{
  "num_hidden_layers": 15,
  "hidden_size": 448,
  "num_attention_heads": 7,
  "num_key_value_heads": 7,
  "head_dim": 64,
  "intermediate_size": 2688,
  "vocab_size": 8192,
  "hidden_act": "tanh_gelu",
  "norm": "rmsnorm",
  "norm_place": "pre",
  "norm_eps": 1e-06,
  "positions": "learned",
  "qk_norm": true,
  "attn_scale": 0.168,
  "bias": "all",
  "tie_word_embeddings": true,
  "parallel_block": false,
  "init": "uniform",
  "init_std_qkv": 0.0201,
  "init_std_o": 0.00367,
  "init_std_up": 0.0201,
  "init_std_down": 0.0015,
  "optimizer": "muon_variant",
  "learning_rate": 0.0106,
  "lr_mult_down": 3.0,
  "beta1": 0.95,
  "lr_head": 0.00672,
  "warmup_steps": 100,
  "schedule": "wsd",
  "decay_fraction": 0.868,
  "decay_shape": "pow",
  "final_lr_fraction": 0.0,
  "batch_tokens": 65536,
  "max_seq_len": 512,
  "doc_mask": true,
  "z_loss": 0.0001,
  "train_tokens": 789300000,
  "max_steps": 12044,
  "dataset": "wikipedia_en"
}
MLP neurons of a small language model. Each row is named by its layer, matrix (up: input weights) and neuron, and shows model dimensions 16-111. Each number is 500 + 40 x the weight over its row's rms, rounded and kept within 0 to 999. Numbers have three digits each.
After each neuron's rows, "fires on" lists the tokens most often at its 100 highest values on Wikipedia text that the model never trained on; "fires in" lists the words (lower case) most often at its 100 highest values on Wikipedia text that the model never trained on.

L11.up273:522443492535495561521420495471498540534501474484533520499479531481537568439516479557484516475492578479505489526479540465563516565448511467458512456459490483476478427550522431487495450461496525500521575530456480594499434424519427556537488561504506534435510540523590513547484536443480548497
fires on: " at", " At"
fires in: "at"

L11.up869:516552477516501507432484491489445489529496444520534455588482532501570487426464528495478562492515463503518531480441489439448461498488539478458494446485449529564485467496521457519452489495523616500529534527445461423494503469488550480414546471562504535423546439564498513454453530448517537492
fires on: " is", " as", " be", " was"
fires in: "is", "as", "be"

L11.up1028:505497557491495483500496417498495458525441495445513489515524556527496468533557474466466465464527431593533518445457543481553481443466503526537575504537489514488477508555496494491543484521545514478499466469532500458540474470531472516444450509480482561478473508483494554516482483448501471480
fires on: " an"
fires in: "an"

L11.up1755:442588479436531591457577463461463497456474507526550389504524473410523463468468469566462490518482494448519506510541495450523536507495480528503536513512490471488499474470503464475564538485535569499519458496517458505422484519493512483625472432472464505512439495517421550484492475464480521482
fires on: " on", " the", " March", " April", " June", " July"
fires in: "on", "the", "march", "april", "june", "july"

L11.up1655:522511546470515549531454501477432539515551510433527508501506505427495472470472485473474549550476506580526473586537444423434495535504546507440524529473418463546556523463574556490498477511496522482529507531552561580440480482415544528545439508526509505402493526508511477441522424428525489489
fires on: " in", " the", " became", " of"
fires in: "in", "the", "became", "of"

L11.up921:555478463512400508517545424545497518529546442500596467435465522491521485440492521528450403553533405529472503553478437478449454507425475471546517432501559490589431496543466507481512446499469472554522477517557447420596505504511568476456496480557480540524504567478564526502496421491498553534
fires on: " to", " not", " would", "t", " should", "s"
fires in: "to", "not", "would", "t", "should", "could"

L11.up1973:492516526470541465499551458449499495532407474472509425508519543451564494525480520432481463486507531547484507537571569521539505543509528497475486508524579513579550491467499496455505497431521505479560454557553545486570555490539541554504512565529515554469567525460510529568535497458496558476
fires on: " for", " by", " while", " as", " before", " and"
fires in: "for", "by", "while", "as", "before", "and"

L11.up918:532531503527435505481525494549519565463510543452546496540543503521491472509497472555512554480482476515521529445553479422449528519571504491508533479563514490508466484513492479466528516462527464485492523552508436429427472516509484485534481472441535487497488443480477483526351547467521474437
fires on: " had", " has", " have", " ve"
fires in: "had", "has", "have"

L11.up785:532477497518434466512495502500476431567536490547620493514454522505492456453521536491472475496535471507471529533513401488502469548508484475532506488505506525528511481512460507457451502533436515478513493519574463401568499450512505470535446514506464526446504565487554502484509492575480519486
fires on: " to", " would", " will", " should", " not"
fires in: "to", "would", "will", "should", "not"

L11.up2047:577496513478557433490554481423492523450452484475430516482439515459546458503481504449514488481469470552497544448461451433492614570463482498503411510477507500470555411474463538491488454529447511465505515522542437411463521486498549391536502536518548501569488492469438517514494518506460522477
fires on: " of", " to", " a"
fires in: "of", "to", "a"

L11.up269:522452455523567483467437566527438524505583516543495465484440515445531524419546530451534453470490490592479548553477504516453511443487511475539453500564522542486560504532450534505469432480478492474550531583558467472522509498544483483482441535497443509383529544451507564506546535447492552501
fires on: " and", " It", " which", " He"
fires in: "it", "and", "which", "he"

L11.up225:446486576482468543477517523461497554419481462486453534449486535517491514443554478546472512457488465473489522512499591544569498540484482535517535559539495462511533447605528452542475494521459403547503478402452531560508457500559538492497484466463475499594470495455476500464485448418594492514
fires on: " an", " An"
fires in: "an"

L11.up1423:524479453451516480513502402491574485490497498488484516485478517529555518535429532521550548523512416574547532497457562587508518613482533484514458463562513504572493557408520553466558487515550534478507471508523458519519522427537542470523525452541504481573528496496548486487498480413517499500
fires on: " a", " was", " is", " been", " A"
fires in: "a", "was", "is", "been"

L11.up2134:501538447490476440517484591509508473514556462479544475533499544530458474499431482542488468474472463489573503564500452473497485523534579518555476518479532474468514531414438479517571504536528603468430492542459498557454489477504493522533506551529530456461429474488485536467449527479476554514
fires on: " has", " have", " had"
fires in: "has", "have", "had"

L11.up1891:536486452573444514516541502551510464473512515481466473450478472483436461537501496468498496542501463451477463495477531510436511531596521590388505534470473481529524548502509547457522520523523444510517505538395492568481467413503535518500480515583532536541526566521479433461479494501513562466
fires on: " was", " 1", " were", " be", " st"
fires in: "was", "1", "were", "be"

L11.up342:504516417504507505459527545435556537511534499466561556455500496486511556540509482508487554522493559483525521552552537546582520436491459408480531480511457484500387460511550423499408478511549523508421510532541465484493488538591433492480562548454497500474513526493440491528509388481496547520
fires on: " in", " of", " from", " to"
fires in: "in", "of", "from", "to"

L11.up1351:518537477553443533570386504506398536458524474430530480504492464525522475459478474546546468506502411422522495626442495443488515517457522488458498485528510533505439562449488454437571437434506473455499518548489548442550520553457510413517518543522544519557471516464451513548491546474496525565
fires on: " is", " was", " been", " are", " be", " were"
fires in: "is", "was", "been", "are", "be", "were"

L11.up2414:439460452464486514488494471499511475440524533571523499551483477429475499446414475499462494548486511593477507511515540552487540525449473480514442519445439521569570532540510490406531455452421559484526498548487542515540497432511516569512495545553504545507433567499521554478457455511494542481
fires on: " is", " was", " 1", " l", " and", " 2"
fires in: "is", "was", "1", "and", "2", "it"

L11.up1737:515547494544491468484429392510498507507456552554493488508493496488474496493563530538469558497435442494486510550506451529529527456411490444512571439465422505520477473527568501469475458487457507510519489481485537501512465486492437480384441488496512548597506505467526464439429533468477534523
fires on: " an"
fires in: "an", "anomic"

L11.up2276:556437510465545548515496510503466487467510550525535528518463511451486487452532508445564494521490544509549444476447478537495479497510408453532493467513530533507521555510494519443467514479443452498508449537492470501507534472539468533570478498457420529461531530445534550493515506436415541449
fires on: " to", " would", " you", " can", " It", " she"
fires in: "to", "would", "she", "you", "can", "it"

L11.up1416:454501450491520492492385566482555460510395484521510545585529533559527501528554525522495424466437511504467471478452481480472513480546490511477466567530525492445496562551455405442536476560530500460535507551445426511503529597448464442548479531546497478537534475466513464448495515508505490560
fires on: " was", " is", " were", " Ro"
fires in: "was", "is", "were"

L11.up2463:478466495528418530523387515563535477502556513512495491497507512462516427497451427469518510493422527561519487505446484474578478540526484538510501484529510508595571547570479504519455451523474494580538450505532492449422503521428518492443471527517486562553426502514507501511504491469530482509
fires on: " 0", " as", "K", " was", "I", " had"
fires in: "0", "as", "was", "had", "i"

L11.up1495:515480524496545513483514494513465472546543572524440579458495553494493437430475495525518522498494593455524500528548552450454480542511511513500532469502496484521547475526473488498420493431517515467533499448558549429472530555433480483500509531487485506393513470547467582376434572563542509448
fires on: " the", " this", " The"
fires in: "the", "this"

L11.up1995:536523563472550482536516575548566463463420448500531518478418540494464484510541506575449579520534543476535504522479509493504485565561486464453465488477471478438512488503497504509469478452504500470455475495528575481580400541490518517526527461563507551497512410493485408489465421450376458602
fires on: " to", " for", " go", "ing", " via"
fires in: "to", "for", "go", "via", "seeking"

L11.up2529:450528465459542517508553433518490485499534490488528418475499513553476493469484466463440544524534479496522541472498569457512517528484497497493496479536483450530499475557502558557466482543554498538446494495533518448516514507549505453496520535516485557512440481476495496452524538510512510466
fires on: " was", " is", "ora", " became", " been"
fires in: "was", "is", "became", "been"

L11.up1175:476503454510425500473523473470554521474461570528419483446573562492447479556431556518472507476514501552475515493464563486548502532519511600477435493496537553523561503487449501502518502579510476526495450461534507527528533504445522489395573501510490459510484502526487514556498491509452517532
fires on: " a", " very"
fires in: "a", "very"

L11.up1772:512539500544540449561489402510425524555508516478485487493427484474485481499438525506475488533498465525494510558400577574512520473561553585555486452418439508518513486472464489499528550544488457503502504530469474547414516494515459493453412551500533518573475498515464465504544443471552471519
fires on: " in", " 1", " on", " On", " a", "ing"
fires in: "in", "on", "1", "a"

L11.up1594:533532502589557479490542535479499549451534501527567520492506515512517484539570496550474480432463534554424501534507503452514446450479584590468502469447528435480482512500509489481470482473512452536483539575518505493466445477493580405493463521556458565519516514498556488496459539459534517445
fires on: " later", " has", " had", " then", "ly", " and"
fires in: "later", "has", "had", "then", "and"

L11.up1962:506428515591557520528524513436412448491529562490515500429533480428471537448525499467502465435505549427475475474537472573551547600444566488509504465601553446491506433522446482551563561508467466465508483492514500523487497484564533445519493517515458526469455448484465530554568505470551521472
fires on: " It", " which", " it", " that", " event"
fires in: "it", "which", "that", "event"

L11.up1783:453534519470475502512508441571610527451432479472508483536522507484569475451534493472429489533493528510518477528442483504476492468518514506483504506488592486503492497515518464529466456557470497467537451550512491550433470542563499370528485533491563514485446462455536534542552479495548453489
fires on: " in", " of", " into", " took"
fires in: "in", "of", "into", "took"

L11.up1483:408557550553472546533465451510537492500446461515492417488502476493420552461501489503537517518565503500511425493491505456554447514558452552497590469559505470527461483578506425528472579559552511523452592466575506513439503461438464505487529511455507470560471499506478499525507500444576569478
fires on: " on", "year", " at", "On"
fires in: "on", "at", "year", "was", "were"

L11.up254:453546477478515483522522556582539462469471489548566462560559523466453481497397513437502491520528473470482443422512519491482500516527526505479489478510513519564467549494519465464486463480476493502492529518490537452428600502418535517436441501505488551518527494507459509524491542551435494457
fires on: " as", " became", " was", " del", " become"
fires in: "as", "became", "was", "become", "del"

L11.up1729:486534479471561512422540532597509553524479553507501536506462518549576473558524483422488455501511505513542522549510524445474449493524514490551444526532471427467525511504393573492504499505497532517531568419495547441533543579501494470463485488506521523562493497543422518502524478460476505429
fires on: " an", " more", " Met"
fires in: "an", "more", "anomic"

L11.up1020:495509532449528498499420485465491509568480543509499473476508484491514462550503475467501441530606523545494435509557464436479498506499535434495466476519536505518489519473517626471441527494502539547538491512497561503463560450555470454506535470491543486527527461507530538481465394472407561547
fires on: " of", " under", " into", " by", " ag"
fires in: "of", "under", "into", "by"

L11.up610:492532464502539495567561529460486555457562497493543452459448509458501453532538464487453530525553516536584463504495488539464567567468471437484505467481543550513510512510475476437470571512460520517497406548537536536435472447552473529537453536508476511510463433525452525493428436524557501529
fires on: " on", " On", " over"
fires in: "on"

L11.up1447:437506481558458472523513514501432513517482495534535546485515450470505481433493466519568486448526497474514472497511463414433516542514527461546528502457500476549502531533462506493467487441486511484501530481526477495475459501445540466463423486537515538494464507563496503511486532428469483476
fires on: " has", " had", " have", " having"
fires in: "has", "had", "have", "having"

L11.up988:518512451538442511471451449522575496512534526423540507460490532451454476498499524427490525577518462523427518482525531512480559486507540557454485500503500429545591529547528541453475456589549477493503501476483515530498507548531520459465454450493549478547475554523510458476537528506462483528
fires on: " 2", " 8", " 4", " 7", " 5", " 3"
fires in: "2", "8", "4", "7", "5", "9"

L11.up1169:488471588523559456513524477469490492547506530486540477446439521447570518532609459547481464485482456579500568523571503443589520525548480528482506508492518519491533471542559376488551523413492542433560547538481515524454474501616566530546525428529580548458423442460477468600487483499475556525
fires on: " after", " before", " After", "After", " for", " while"
fires in: "after", "before", "while", "for", "upon", "began"

L11.up1600:518530436503540482523458505514476506550491467439488446499499504455491448540455518507445515524516466468506528447498486506580443587472510524451516435509496496480507598518466521438449459589515540466501524545494576459461562505466473448544494508498549531525466487474586427507501544481528488444
fires on: " is", " was", " were", " been", " are", " be"
fires in: "is", "was", "were", "been", "are", "be"

L11.up582:516454535505477544453433501522467496521465561504443501531435537509442495557451486462565531508552490511490490467516502504505591510490581492454416444502479563483454508491496494484518462474471503502530516484494523476490526534470444478578471526524493453451460483482592455493504416481451525457
fires on: " with", " of", " by", " are", " among", " and"
fires in: "with", "of", "by", "are", "among", "and"

L11.up1526:455495557496509479498530476482431568466468474523547470536520493488502510568522573476473470448500512554570519468507465496519487398545473421580586448494482510487498419484503525471518491519535501456489577549486457490479543482475488470549500423547552497548482444454461514494537502567503578418
fires on: " of", " de", " in", " to", " by", " and"
fires in: "of", "in", "to", "de", "by", "and"

L11.up448:483541553527429438575464457492521552484376533532504491519464454485582501448497484540502524566480562508510522520498463486451530467563452555465503481490520461470471344479556511487535569464519502423533431507528506466479522470552476504482408472485514462476522459518419504508513496528534501536
fires on: " for", " of", " in", " at", " without", " to"
fires in: "for", "of", "without", "at", "in", "to"